Weights of a small GPT-style language model, trained from scratch on English Wikipedia.
Size: width 640, 4 heads of 128, MLP 1728 GeGLU, 64.1M parameters.
Training: a variant of Adam for these matrices, 463M tokens, 6184 steps.
MLP neurons of a small language model. Each row is named by its layer, matrix (gate and up: input weights) and neuron, and shows model dimensions 320-447. Each number is 128 + 24 x the weight over its row's rms, rounded and kept within 0 to 255. A neuron's up and down rows have the sign that makes its largest values positive.
After each neuron's rows, "fires after" lists the tokens most often just before its 100 highest values on Wikipedia text that the model never trained on.

L2.gate10 [102 137 124 127  82 129 141 117 121 159 162 119 123 112 139 138 185 110 154 134 131 115 105 117 107 125 136 169 185 121 104 133  90 112  93  88 115 120 103 145 143 118 129 121  99 185 147 146 156 113 111 175 151 114 166 132 145 124 119 127 124  97 103  90 141 113 136 128 131 107 104 117 148 176 145  91 115 115 182 130 170 178  92 121 118 141 143 120 122 184 176 129 132  91 138  93 121 141 113 134 201 129 140 158 159 143 152 110 104  65 116 163  91 109  96 112 140 160  71 109 104 156 122 178  98 146 111 131]
L2.up10 [112 143 130 139 147 119 107  77  89 113 109 143 108 140 140 136 127 136 123 171 146 122 122 155 132 111 147  94 111  91  85 141  76 156 116 130 126 100 119 159 131 145 123 102 111  94 105 145 106 173  91 115 151 137 148 120 106 127 153 149 129 146 176 130 152 137 194 109 172 148  86  82 137 136 121 122 110 143 126 133 133  97 166 128 147 130 156  91 123 128  94 124  87 146 200 108  97 129 122  74 100 132 126 115 164 129 196 180 114 109 156 127 114 164 110  91 101  90  67  98 132 116 112  75  97 154 147 117]
fires after: "K", "m", "M", "N", "T", "Sal"

L2.gate349 [ 75 115 111 128 103 133 104 154 120 128 122 103 112 122 130 138 140 135 139 132 156  92 136 123 127 147 139 150 149 134 152 147 106 163 139 112 117 126 133 143 122 120  80  98 131 154 139 116 135 116 132 122 146  94 111 118 106 121 120 112 155 154  98 106 127 131 119 151 131  91 104 106 163 143 108  84 120 135 153 170 211 128 142 115 146 133 142 113 129 168 115 170 138 112 169 105 119 145 114 121 125  96 183 147 121 108 158 124 136 117  87 150 126 114  96 154 128 171  87 120  81 127 111 115 135 172 133 136]
L2.up349 [127 135 149 111 117 126  96 171 122 142 141  99 135 138 157 134 151 104 148 147 166 111 140 139  93 101 160 159 177 148 157 130 117 195 153 108 102 116 117 165 100 142 111 137 127 170 104 125 106 161 170 145 114 113 119 113 132  91 135 153 145 148 142 142 128 141 137 147  97  71 114 102 190 120 155 105 100 151 142 130 172 112 117 109 124  93 174  77 104 149 130 131 135 127 155 106 104 129 124 130 125 103 133 130 137 126 143 122 125 107  92 106 162 151  94 143 113 165  72 126 143 124  82 129 114 133 133 127]
fires after: "m", "B", "N", "b", "n", "T"

L2.gate1268 [114 158 135  93  99 114 111 147 181 105 140 194 169 132 146 112 166 147 102 105 133 144 144 120 114 125 143 112  90 140 139 104 137 186 155 144  95 124 172 143 127 165  83 124 152 133 127 115 158 144 148 150 145 106  81 144 149 122 103 157 109 134 104 141  93 138  95 129 166 147 145 120 107 164 132 113 136 107 136 150 194 150 109  75 104 120 125 141 142 169 159 151 139 128 137 134 140 115 138 109  80 111 165 166 120 135 120 129 159  98 142 154 129 124 112 127 128 144 105 107 104 112 109 156 138 141 119 126]
L2.up1268 [165 165 165  55 110 145 126 168 121 149 137 138 166 153 134 113 183 127 131 124 134 160 140 134 123  97 106 108 122  98 120 136 138 177 149 104 116  94 143 174 120 170 114 136 150 175 111 145 142 161 162 115  99 144 107 120 121 104 126 108 116 140 121 156 107 136  89 148 132 139 154 114 134 155 170 137 117 158 120 133 163 132  96  92  99 124 131 100 148 183 131 134 117 109 159 121 100 103 124 107 123 125 115 155 104  91  55 129 166 106 136 146 133 124 107  95 119 115 102 137 110 128 138 140 125 135 129 110]
fires after: "N", "Z", "n", "Al", "An", "J"

L2.gate325 [ 79  82  98 163 113 120 130 128  79 108  76 144 119  66 143 127 126 175 119 129 128 119 133 138 112 154 135 134 115 124 131 141 114 141 118 137 128 174 122 105 134  65 109 150 110 128 150 105 121  81 116 137 132 118 136 173  84 158 123 142 176 111 119  90 131 117  94 100 137 151 152 160 121 106 133  54 150 100 165  89 152  99 121 109 147 118 149 151 166 124 125 189 139 139  97 128 153 144  86  89 136 118 127 124 140 125 195  93 134 132 151 147 138 138 148 143 108 104 143 112 105 158 141 163 147 111 138 163]
L2.up325 [117  96 105 138  87 112 162 121 110  84  73 123 122  96 107  99 130 151 150 104 128 111  93 117 116 113 139 126 126 111 125 118 119 116 140 153 107 166 104 104 104  91 134 143 113 141 149  88 108  98 123 161 110 139 136 129 122 179 120 111 179 113 107  99 108 121 109  79 128 108 189 155 119 118 157  58 148 125 142 104 157  97 131 106 109  92 151 126 141 123 158 142 139 156 110 130 127  90  99  90 136 124 133 153 133 100 165  77 135 129 142 161 166 136 158 123 110 103 158 124 106 140 150 171 152  90 151 146]
fires after: ", ", "the ", "of ", "in ", "), ", "by "

L2.gate373 [133 139  76  99 100 162  92 130 100 113 114 114 137 165 134 125 123 116 101 116 143 115 115 148 102 102 149 136 101 139 112 123 140 122 118  98 161 116 123 134 160  91  90 135 137 103 134 143 123 127 150 119 115 127 111 127 127 114  98 140 126 139 145 130 159 107 135 115 147  83 115 137 110  88 114 120 147 117 112 100 160  79 151  80 182 158 162 104 136 126  80 140  88  71 124 139  94 135 103 123 104 162 109 122 126 145 155 142 130  99 169  97 115 109  93  91 134 140 109 122 103  65 147 116 125 138 123 100]
L2.up373 [146 144  87 129 141 132 107 153  88 153 109  93 123 154 134 132  87 158 101 128 135 145 125 147 123 127 166 141 118  96 115 129 130  99 130  69 144 147 125 157 152 111  97  99 121 146 118 122 111 124 168 115 107 116 124 130 124 115 118 165 140 129 154 118 164 128 112  98 127  81 129 116 123 129 111 146 151  97 140  92 147 117 112  94 151 143 158 115 138 123 154 109 113 115 128 146 115 147 116 117  98 111  96 119 117 106 130 131 121 110 166 149  96 119 110 114 143 149 136 127 117 103 182 107 111 136 144  87]
fires after: "\n  ", "W", "3", "| ", "2", "Y"

L3.gate372 [141 159 104 123  89 137 112 156 121 165 148 158 147  86 132 147 128 134  87 120 129  98 107 135  81 108 150 105 137 117 160 140 129 163 132 129 188 137 134 116 140 100  79 112  58 138 116 126 169 129 128 147 159 118 136 165 170 135 105 131 124 155 145 107 108 134 119 129 150  99  89 123  84 109 114 136 107 137 142 143 169 146  91 129 132 144 156  97 161 119 102 145  95  86 142 130 164 181 117 123 103 135 180 145 160 114 174  97  82 137 127 117 107 150 120 126 122 156 125 114  68 158 135 155 112 137 109 136]
L3.up372 [140 177 155 101  80 121 131 163 106 184 137 157 162 105 144 121 143 132 115 119 124 112 118 136  97  68 124 111 123  99 146 141 154 189 169  99 162 148 119 132 121 126  88 103  60 138 102 161 162 135 122 127  94 119 133 136 167  89 102 135 172 134 149 153  95 150 105 116 125 115 111 110 142 118 142 127  91 164 137 147 163 140 122 143 159 114 149  78 137 111  81 124  97  72 133 140 122 102 110 135 110 137 174 208 133 125 152 113  89 109 122 117 137 137 107 122 140 136  93 125 131 120 107 144  93 125  99 132]
fires after: "K", "Y", "N", "W"

L4.gate407 [144 139 138  97 102 166 136 134 120 120 131 106 144 129 137 123 112 124 170  92 119 147 147 111 120 114 161 125 101 113 127 153 133 136 129 127 112 151  99 130 150 115 114 149 112 147 128 125 133  88 138 141 109 120 144 131 125  95 125  95 135 128 132 115 117 130 144 106 139 140 173 123 121 122 146 107 130 119 109 118 114  98 124  98 123 182 150  91 149 136 109 164  97 128 100  96  73  83 116 172 124 112 101 155 144 188 112 103 113 107 141 110 142  87 126 152 116 137  90 125 103 131 142  84  89 157 163 112]
L4.up407 [ 92 122 113 140 142 157 158 141 124 112 114 129 145 132 119 131 144 150 146 168 116  94 159 147 110 131 144 102 119  88 105 149 162 139 129 159 151  98 115 166 133 122 130 141 146 100 113 139 105 122 152 121  95 141 120 137 105 110 133 136 115 103 140 142 123  94  85 127 123 141 103 135 112 133  64 102 134 116 135  98 117 108 130 105 126  82  80 134 107 128 105 123 168 104 115 182 154 161 117 148  78 153  93  85 116 159 152 158 134 155 113 113 146 139 135  98 135 135 104 134 151  93 173 148 127 135  95  97]
fires after: "| ", "2", "3", "No"

L4.gate1503 [116 133 124 117  82 146 121 163 132 147  99 154 106 105 110 138 175 133 119 135 124 122 121 117 118 135 112 135  86 146 123 112 138 177 124  97  98  94  97 168 164 126 135 145 118 149 116 128 157  87 118 104 129 106 166 134 158  58 121 148 139 125 127 150  95 137 102  94 126 124 154 145 146 161 149 137 178 139 179 119 156 173  60 107 155 108 136 125 141 134 140 147 114 133 143 101 154 135 127 116 150 158 154 112 126 135 135 107 119 111 127 136 142  99 110 109 134 154  96 145 123 109 120 135 142  94 130  90]
L4.up1503 [ 96 157  81  96  99 103 152 189 153 168 165 101 121 160 164 133  98 129 126 128 160 100 161  97 117 122 148 114 130 143 144 116 150  69 136 106  81 103 125  99 145 131 122 137 144 127 130 122 165 111 151 131 209 122 127 109 122 118 124 131 123  94 135 114  83 163 183 139 107 121 134 147 120 180 136 117 155 146 140 154 128 182 143  79 180 106 115 107 112 130 152 140 115 108 113 124 110 138 141 106 134 111 149 121 136 126 146 132 128 129 157 146 113 132 128 146 146 165  98 150 132  95 111 111 111 120 120 108]
fires after: "Al", "p", "P", "An", "T", "al"

L3.gate273 [130 151 141 122 120  94 133 154 124 129 105 144 120 138 204 121 147 182 125 162 168 100 129 106  97 124 127 126  88 102 115 116 144 165 128 131 139 116 159 147 127 146 103 111 155 128 118 113 145 111 128 157 111 146 137  98 108 122  77 200 165 116 112 151  97 116 139 120 123 129 130 107  78 143 145 130 142 111 130 106 157 127 109 133 128 102 145 124 117 133 172 155 115 159 125 134 141 115 118 121 110 121 115 106 156 142 128 133 117 144 174 167 132 142 120 143 152 115 132 120 146  88 123 147 147 165 159 114]
L3.up273 [129 162 190 123  94 101 127 136 128 116 120 129 109 122 194 128  72 126 126 150 148 118  91 157  77  99 111 110  66 123  92  81 146 180 130 108 140 156  89 127 101 172 136 135 131 147 127  99 124 124 111 154 130 145  84  92 113 106  82 137 119 126 112 168 134 122 119 108 161 118 110 131  97 114 160 131 141 125 112 119 155  56 160 137 123 140 157 137 112 160 166 151  95 162 148 119 113  85 135 128 113  93 119 136 130 122 106 145 126 126 143 143 144 126 127 143 136 100 161 119 144  99 112 112 131 174 176 115]
fires after: "ch", "Ch", "K", "in ", "w"

L2.gate866 [137 154  81  95 112 109 122 118  75 128 140 163 128 108 135 143 189 127 112 162 146 114 158 124  85 162 169  75 150 127 117 126 130 132 171 114 129 155 107 131 137 140 174 135 126 143 107 141 137 117 136 131 146  94 140  79 113  89 122 131 124 161 129 142 107 112  94 108 118 122  94 163 133 152 119 105 139 124 108 117 129 134 116  89 121 154 138 138 135 149 182 113  94 107 168 113 103 118 114 112 121 133 140 146 123 157 137 136  68 106 137 155 140  97 116 103 146 144  90 154 134 145 151  82 137 138  80  77]
L2.up866 [126 151  83 127 128 166 117 100  97 133  93 124  99 141 165 150 142 126 140 163 117 171 111 101 129 147 114 123  92 101 125 127 148 123 108 157 169 163 129 134 140 101 108 163 120 122  82 129 151 131 162 125 118 136  85 101  83 132  62 141 104 102 159  75 156 138 144  77 155 123 107 158 112 142 124 175 167 106 110 103 136 109 158 136 151 162 122  99 135 103 119 146 138 138 147 118 117 165 115 132 121 180 108 120 142 152 131 142  98 106 153 162 105  92 137 101 110  89 132 130  93 137 159  82 138 154 136  78]
fires after: ", ", "the ", "(", "Y"

L4.gate616 [118 136 101  82  85  69 132 107 142  95 151 120 160  78  96 115 165 165 105 131 140  98 124 132  70 106 169 167 150 119 144 137 117 164 130 134 114 133 161 135 139 124  82 106 154 167 107 114 110 162 126 149 130 109 126 136 138  95 158 226 153 154 126 109 118 127  93 136 138 123  64 185 127 193 130  97 137 146 147 148 152 147  72  69 143  98 166 140 112 150 115 152  84 115 124 105 129 143 122 131 109 105  83 136 145 104 115 140 162 149 126 102  87 151 151  98 138 159  88 120 138 128  81 179  97 135 141 130]
L4.up616 [142 126 120 136 105 118 128 124 165 111 126 108 124  94 146  82 130 126  87 158  83 114 119 161 122 113 121 181 176 138 137 140 129 143 122 167  81 154 134 114 178 113 165 119 158 156  93 143 127 143 108 122 139  96 117 107 111 135 151 143 123 117 102 136 161 117 129 188 114 134  93 114  96 150 147 131  99 123 132 147 127 111 155  99 100 146 127 111 123 129 118 117 109 177 136 144 103  76 133 110 124  98 133 121 143 135 125  89 126 145 139 109 183 145 169 142 108 132 130  98 117 145 106 146 127 148 135 146]
fires after: "H", "Sh", "W", "h"

L3.gate272 [146 138 111 122  96 129 129 155 137 171  89 107 153 109 145 127 163  98 116 182 164 120 150 106 119 103 145 133 142 135 158  96 130 146  87  88 122 163 150 109 124 154 113 118 115 126 102 123 145 126 158 138 158  76 143 135 134 176 115 182 125 154 120 112 121 130 131 112 140 141 159 144 142 136 113 151 118 125 119 119 142 114  96  52 121 128 156 136 117 165 108 108 122 120 110  77 134 110 130  99  98 152 117 133 178 154 159 118 115 152 119 130 107 103 144 147 107 131  79  98 141  96 121  91 104 113 122 162]
L3.up272 [117  97 123 157 134  95 123  90 138  96 103 140 167 118 120 123 103 138 125 151 138 147 134 145 138 115  92 135 152 120 155 156 133 175 121  96 135 111 107 117 124 104 121 133 149 102 112 165 137 107 117 136 167  95 132 145  99 167 143 174 137 126 113 103 151 143 115 156 143 131 138 157 127 139 118 171 127 114 133 130 100  99 115 100 159  89 154 146 122 137 114 125 143 145 109 130 120 112 149 125 124 163 130 124 137 125 111 118 101 133  97 119 153 131 148 157 148 105 141 112 130  92  66 120 143 126 108 154]
fires after: "H", "46", "h", "47", "42", "41"

L3.gate335 [129 130 146 131 119 156 114 134 123 160  94 100 117 163  70 134 105 147 143 114  90 138 148 103 126 158 157 139 110 128 143 152 116 119 118 130 121 131 116 166 148 129 101 143 152 128 125  83 136 134 172 152 109 125 122 139 127 134  84 117 145 148 106  99 127  73 130 150 142 127 118 115  97 132 164 114 147 126 122  99 157 140 122 132 107 169 138 130 145  79 107 111 118 115 100 152 142 123 140 146  83 160 119 138 119 166 152 130 128 114 101  86 105 106 125 139 105 105  89 101  86 135 180  83  93 116 133 102]
L3.up335 [185 178 122 102 133  94 143 151 117 151  86 171 133 130 151 128 107 122 112 175 100 111 124 123  75  72 137 154 128 117 168 131  89 170 114 113 154 150 136 133 112 134  98 119 106 182  83 133 105  89 155 131 135 138 131 113 124  98 115 169 109 123 197  89 128 105 128 132 120 158 127 128 134  99 142 167 110 148 154 103 213 106  96 128 122 122 113 100 104  92 159 124 130 134 131 103 123  69 116 120 106 156 146 156 122 167 162 103 129 112 168 134 140 127 174 139 112 113 108  74 134 104 144 134 124 124 116 114]
fires after: "N", ") ", "1", "(", "Y"

L2.gate36 [ 95 120  78 130 109 158 125  58 141  87  89 130 143 158 185 137 118 132 111 100  90 153 128 115 103 140 119 138 122 127  73 161 147 114 132 133 154 151 132 124 129 106 125 151 124 115 154 116 133 120 156 151 128 160 117 105  90 128 118 141 116 135 124  93 148 131 127 120 141  69 130 123 114 148  67  89 152  99  92 137 120 102 177 121 122 143 160 118 109 128 106 151 124 124 122 130 135 129 145 115 121 137 155 130 144 143 145 133 105 147 165 143 100 106 113 143 136 131 159 100  98 137 135 119 120 152 153 137]
L2.up36 [101 109  72 140 105 146 116  81 121 103  89 123 155 151 175 138 131 147 127 116 105 159  93 119  93 128 102 131 118 114  96 141 135  95 137 109 156 156 116 120 141  91 113 140 109 136 151 101 128 120 151 180 131 167 107 120 109 135 103 134 105 128 128  85 138 119 128 127 146 110 141 119 120 117  79  93 155  90  99 117  95 109 185 122 130 124 162 127 120 126 122 137 146 130 115 127 120 127 155 120 123 138 144 131 153 130 117 145 101 146 152 159 117  94 115 146 132 133 143  97 110 147 144 122 130 144 140 108]
fires after: ", ", ". ", "; ", "May ", "February ", "the "

L2.gate1040 [120 135 134 129 114 120 121 135 164 171 105 150 120  98 135 154 165 154 118 160 184 119 153 106 106 126 113 113 141  93 156  92 135 159 123 132 127 171 154  86  91 137  95 135  88 111 102 115 125 109 151 147 130 135 128 135 151 145 110 156 125  98 104 138 139 145 107 111 115 137 106 103 128 118  88 123 132 127 144 110 180 102  97 127 100 120 109 114  87 169 141 152 153 143 123 133 162 135 147 138 123 160 133 122 147 140 122 158 101 170 135 153 106 178 157 103  95 164  86  79 139 137 125 150 127 131 112 140]
L2.up1040 [153 131 177  67 146 107 143 107 166 165  94 121 115 124 125 142 156 132 143 134 162 123 126 136 126 130  88 105 155  72 143 105 140 179 113 146 102 159 113 114 102 140 108 114  82 104 108 113 117 111 152 160 117 167 132  99 132 120 146 107 138  95 117 139 110 136 108 145 113 155 124  69 144 118 144 136  99 131 187 145 193  95 100 129 108 149 101  95 105 175 147 133 131 146 168 139 104 119 154 117  89 135 112 105 132 112 117 120 113 140 111 150 123 166 189  98 117 143 103 148 118 151  99 173 117 121  96 124]
fires after: "Z", "R", "G", "Al", "J"

L2.gate379 [130 111 134  99 113 113 135  97 161  97 130 124 167 108 116 166 138 132 141 107 126 153 137 157 146 171 126 123 140  96 110 127 129 130 142 105 106 141 162 136 114 127 137 105  94 139 159 117 120 122 130 141 117 129 146 117 176 150 113 140 137 152 121  95 110 106 139 125 139 139 122 142 116 156  91 137 130 181 174 157 134 171  83 149 139 126  94 121  86 149 150 155 136 123 139 113 160 132 127  82 167 144 140 111 148 105 108 149 133 143 130 125 117 152 151 117 167 183 137 145  92 146 129 138 150 160 101 107]
L2.up379 [166 123 126 100 159 114 157  83 121 131 134 137 155  93 120 146 154 127 144 109 119 141 124 185 186 136  82 131 137 104 138  93 161 167 158 133 104 112 122 134  97 114 123 122 115 133 137 127 142 147  89 133 129 128 122 126 123 110 131 122 121 159 125 119  93 155 131 119 104 125 164 132 158 117 145 141 132 129 158 163 111 136  90 135 119 107  93 127  56 107 170 133 142 135 122 112 152 137 147 108 152 145 112 107 156 103  98 138 150 139 117 105 143 172 152 118 155 139 132 122  82 153  62 118 142 113  92 119]
fires after: "G", "R", "sel", "El", "Col", "Mag"

L2.gate1229 [ 99 189 119 129 125  96 105 144 157 149 120 131 127 134 132 145 188 130 113 152 164 108 128 160 160 172 152 110  90 111 168  94 136 150 154 132 116 104 201 104 129 110  82 133 121 141 127 125 113 107 130 132 141 113  95 117 148 125 109 127 125 141 127  95  99 130 130 146 158 107 119 136 164 145  71 139 111 102 144 116 132 148 122 118 157 124 106 130 134 175 103 148 127 111 126 155 113  95 154  82 118 146 174 122  96 107 138 155 132 129 164 132 131 164 155  79 147 152 130  95 109 112 100 161 161 185 149 137]
L2.up1229 [129 173 143 117 158 128 112 130 129 161 126 130 155 144  97 153 162 106 139 141 142  98  88 152 153 153 107  93  95  98 156  76 170 162 161 105 141 110 173  89 116 130  71 100 123 119 133 116 119 131 131 104 128 116  85 114 146 125  96 111 127 151 151 108 106 104 136 120 147  70 116 118 181 151 117 188 113 118 148 135 115 157 108 152 165 108 152 113 131 156 114 123 151 141 102 157 122 101 149  94 121 133 138 126  81  98 139 145 168  87 168 141 143 191 139  58 119 132 148  98 123 124  78 145 148 181 130 120]
fires after: "A", "G", "Z", "Am", "Par"

L2.gate1567 [126  90 100  93 138 128 115 107 141 122  97 108 106 117 147 149 161 105 139 129 118 131  93 133 110 127 155 142 136  95 125 137 151 109 133 115 145 144 199 107 155  97 143 121 135 135 164  66 129 133 151 150 129 119 129 138 140 113 104 159 115 154 138 127 125  97 120  96 140 120 148 199 128 124  58 116 132  85 139 129 133 131 115 154 160 137 106 122 142 141 115 135 133  96 145 116 171 128 171 145 119 116 153  99 156 125 131 160 147 125  81 113  75 130 143 170  77 130 145 144  65 143 110  94 117 148  90 127]
L2.up1567 [147 142 135 102 140  91 121 147 169 163 159 134 143  87 149 103 129 123 137 138 135  95 122 151 112 126 103 130 130  79 152 115 161 188 124 116 103 146 117 102 164 113 104 133 104 152  89  98 124 152 142 101  97  98 123 141 148  99 145 183 123 121 158 116 123 147 127 145 114 126 119 133 161 117 134 147 119 130 173 119 139 148 102 127 153 120 114 142 129 124 147 114 117 138 101  94 103 120 182 113 132 156 158  88 138 109 135 138 117 125 105  99 115 199 158 157 132 117 141 156 116 133  86 150 144 132  91 129]
fires after: "ag", "G", "Gl", "oll", "R"

L2.gate319 [102 134 114 121 122 136 148 100 107  92  81 140 146 100 162 140 147 102 108 144 141 118 109 160 141 114 134 135 126  92 152 122 175 175 123 135 148 110 150 139  55 139  82  82 148 147 137 116 104 111 131 169 180  88 109 130 118 151 116 197 108 103  93  91 139 121 149 109 119 146  78 148 128 128 154 138  97 110 155 145 165 120  93 113 139 138 134 114 168 123 135 152 114 117  81 137 135 170 148 103 108 148 129 111 129 146 160 133 103 147 131 144  98 124 152 135 139 133 138 110 103 124 128 144 143 126 117 129]
L2.up319 [135 123 154 114 144 129 153 147  97 113 130 122 136 114 167 162 132 123 155 151 144  96 130 138 152  95 104 117 157 119 195 129 154 163 150 117 133  96 159 122 108 150 114 123 163 132 112 143 138 135 126 144 151  79 103  80 126  97 136 161 128 114 115 130 161 145 171 127  79 132 116 165 149 118 158 163 112 134 162 115 140 142 100  91 147 130 147  85 154  94 150 103  71 131 145  98  54 125 136 115 113 159  94 106 134 104 130 131 141 120 121 105 145 159 127 111 121 107 131 118 130  89 138 125 124 123  98 150]
fires after: "O", "A", "H", "K", "I", "C"

L2.gate92 [121 109 126 153 100  90 108 106 113 116 132 116 117 145 118 106 126 151 122 105 158 144 109 137  99 149 109 149 100 137  82 100 152 132 145 153 152 146 143 118  87 110 116 113 130 158 153 122 124  78 113 109 136 135 110 154 169 180 120 117 153 150 113 123 138 151 127 116 125  96 130 156  91 136 120 123 149 124 107 109 146 124 159 101 142 124 136 112  98 148  91 143 121 103 122 125 106 130 129 152 125 182 145 113 111 175 182 142 152 167 155 107 125 126 109 140 130 112 109 140 124 191 130 112 183 165 100 138]
L2.up92 [100 112 124 118  80 117 125 102 116 111 109 155 119 105 103 130 170 142 137 152 122 153 127 161 109 121 106  84 124 127 121 135 127 142 133  70  99 148  79 154 131 116 123 193 126 117 110 126 140 148  93 170 147 156 134 127  91  85  43 111 120 101 137 169 124 128 128  97 151 132 134 141 121 125 153  41 152 110 125 109 136 126 136 157  98 133 130 130 136 126 142 124 155 149 151 128 140 109 141 120 125  98 163 147 157  87 126 142 107 101 131 132 137  95 138  92 130  78 120 121 119 161 122 152 119 130 143 165]
fires after: "(", "the ", ", ", "in ", "In ", "The "

L2.gate886 [124 196 148  94 135 101 148 109 198 140  88 189  92  99 108 177 154 124 133 152 117 128 141 132 118 126  98  91 138 100 126 144 116 187 140 124 115 130 146 143 137  92  85 116 122 125 156 111 141 112  90 153 147 133 130 110 144 128 110 112 115 137  98 138 111 113 128 110 131 123 115 118 135 149 117 102 134 137 192 157 192 161  58 133  99 124 118 150 104 112 151 133 130 112 167 116 144 137 140  67 120 140 134 108 130 157 128 147 117  94  98 154 115 131 146 126 156 158  99 165 127 133  85 147 147 141 116  99]
L2.up886 [124 117 135 172 146 118 132  94 183 148 148 103  98 144 145 125 145  79 134 131 119 142 142 105 112 128 132 117  93 137 111 139  98 111  86 123 102 132  94 145  95 145 172 132 110 162 123  90 146 133 130 159 135 100 108 101 141 182 160 113  95 108 102 112 171 113 151 147 109 135 145 143 120 125 125 109 137 153 141 117  96 147 148 109  78 145 131 147 136 117 152 120 131 106 119  93 137 106 115 125 133 111  91 114 157 120 121 173 167 147 123 180 113 124 127 125 133 117  94 106 144 125  99 107 107 126 115 156]
fires after: "Al", "al", "ul", "P", "Ab"

L2.gate293 [106 128  86 173 143 153 138 129 112 119 113 128 154 134 113  96 124 142  83 154  97 137  85 146 131 113 107 124 113 131 143 141 155 167 111 113 148 111 166 115 157 131  72 123 134 126 144 112 129  96 138  98 138 132 145 108 141 120 120 121 116 134 114 125 123 136 156 152 128 106 118 175 126 110 120 156 133  99  94 123 144 137 129 113 190 132 142 159 149 114 166 189  99 168 112 135 152 100 153 153 125 137 159 121 112 177 136 126 102  90 109 104 123 127 170 138 153  72 129  83 123 123 119 141 150 120 135 167]
L2.up293 [123 159 121  45  87 134 149 156 142 160 137 102 120  75 195 123 171 119 141  79 146 108 115 173 116 120 114 174 131 113 158 109 153 197 141 106 103 124 148 121  82 126 108  96 113 139  99 151 116 133 107 115  78 112 141 110 162 126 133 185 144  95 137 109 101 172  98  89 140 132  71 118 154 132 122 152 117 135 180 145 161 135  93 107 169  84 140  79  94 149 111 119 105 100 143 136 117 121 125 117 103 163  99  82 135 109 144 127 123 120 120 156 138 175 113 129  95 176 151 115 162 105 133 165 140 140 102 119]
fires after: "Ro", "O", "L", "H", "He"

L2.gate3 [110 157 128 100 146 104 169 153 142 135 109 160 124 107 155 136 153 130 134 152 111 155 140 146 134 145 163 139 170 133 122 154 157 173 143 101 148 136 141 134  92 136 117  95 148 143 154 159 105 111 165 161 116  90 128 124 106 115 121 171 120 126 124 133 119  94 121 110 114  99  86 160  91 163 108  96 153 113 143 121 125 117 132 100 160 144 124 103 165 123 121 121 152 145 132  79 122 101 117 142 137  88 173 121 143 163 158 148  98 130 122 130 117 140 118 162 123 131  73 123 126 149  81 106 167 148 133 178]
L2.up3 [134 171 120  72 180 118 169 125 134 132 133 134 154  86 157 136 189 117 148 151 138 113 136 168 157  92 121 116 125 133 181 135 139 189 111  95 129 103 116 141 103 145 123 103 171 155 118 146  64 160 153 122  89  85 143 113 119  73 150 160 131 143 156 138  92 137 105 146 122 119  39 132 150 134 141 109 144 150 153 160 130 139 102 139 141 109 126 143 102 150 145  77 104 106 135 129  96 114 143 150 141 122 111 138 151 153 114  93 133 112  93 130 174 193 106 145 124 106 112 152 186 124  56 143 131 126 112 124]
fires after: "H", "Sal", "199", "hab", "O", "Utt"

L2.gate1065 [ 99 118  83 161  79 149 141 163 121 116 147 140 111  94 161 130  94 126 108 154 143 130 144 150 121 113 145 150 137 120 154 121 135 140 139 104 152 124 146 149 112 105  56 101 111 177 163 185 128 142 148 141 142 122 124 138 145 117 136 170 128 183 122 134 119 130 133  98 124 124  91 128 109 101 148  99 139 109 132 139 125 141 128  72 131 141 159 118 162 117 117 158  84 142 108 106  98 155  94 101 109 120 154 147 150 136 164 119 124  90 149 142 148 101 142 115  91 151 111 104 119 109 125 142 118 129 142 150]
L2.up1065 [148 138 105 141 123 173 149 178  72 127 110 138 147 116 156 136 102  83  90 151 120 118 121 139 133 100 135 151 131 104 147 128 130 150 127 103 135  89 110 195  94 153  83 124 157 164 112 199 145 192 159  82 113 139 110 123 138 114 159 172 112 176 146 150 141 137 141  84 106 153 108  96 161  85 155 139 121 136  95 117 123 110 131  96 139 126 149  64 130  96 154 127 111 110 150  67  79 134  71 113  91 102 133 137 160 123 151 122 129  63 158 146 187 109 144 117 108 119 128 129 138 115 111 128  87  96 146 117]
fires after: "F", "Y", "W", "I", "X", ","

L2.gate102 [105 108 106 131 148 147 105 114 132  99  86 128 131 144 162 122 109 152 112 112 130 147 103 105 113 145 110 141  99 131 113 100 124 119 133 113 142 157 133 130 145 113 113 148 119 145 147 112 159  68 140 156 147 140 100 128  83 126  95 123 127 133  85 101 112 102 120 118 148  71 150 141 124 105  90 138 137 126 130 104 116  81 145 112 130 151 169 132 126 163 116 136 137 134 128 171 140 138 117 112 128  94 179 145 124 145 115 132 133 125 146 163 101 115 142 168 107 126 155  74  80 155 172 125 117 154 124 160]
L2.up102 [118 104 117  86 109  99 138  90 133 126 104 138 145 157 146  95 117 183 118  93 114 124 113 105 119 155  91 154  90 123 137 115 145  95 105 140 112 142 104 138 126 118 128 139 145 148 141 121 134  63 152 166 142 142 120  95  64 117  80 117 141 126  96  95 114 117 168 112 156  89 134 125  99 133 112 134 144 121 103 116 111 120 153 127 173 127 133 124 129 112 130 114 140 153 124 178 121 140 125 121 137 129 125 164 148 139 130 114 125 100 137 167 129 100 159 145 106 116 113  81 105 158 198 116  87 142 145  99]
fires after: ", ", "the ", ". ", ") ", "In "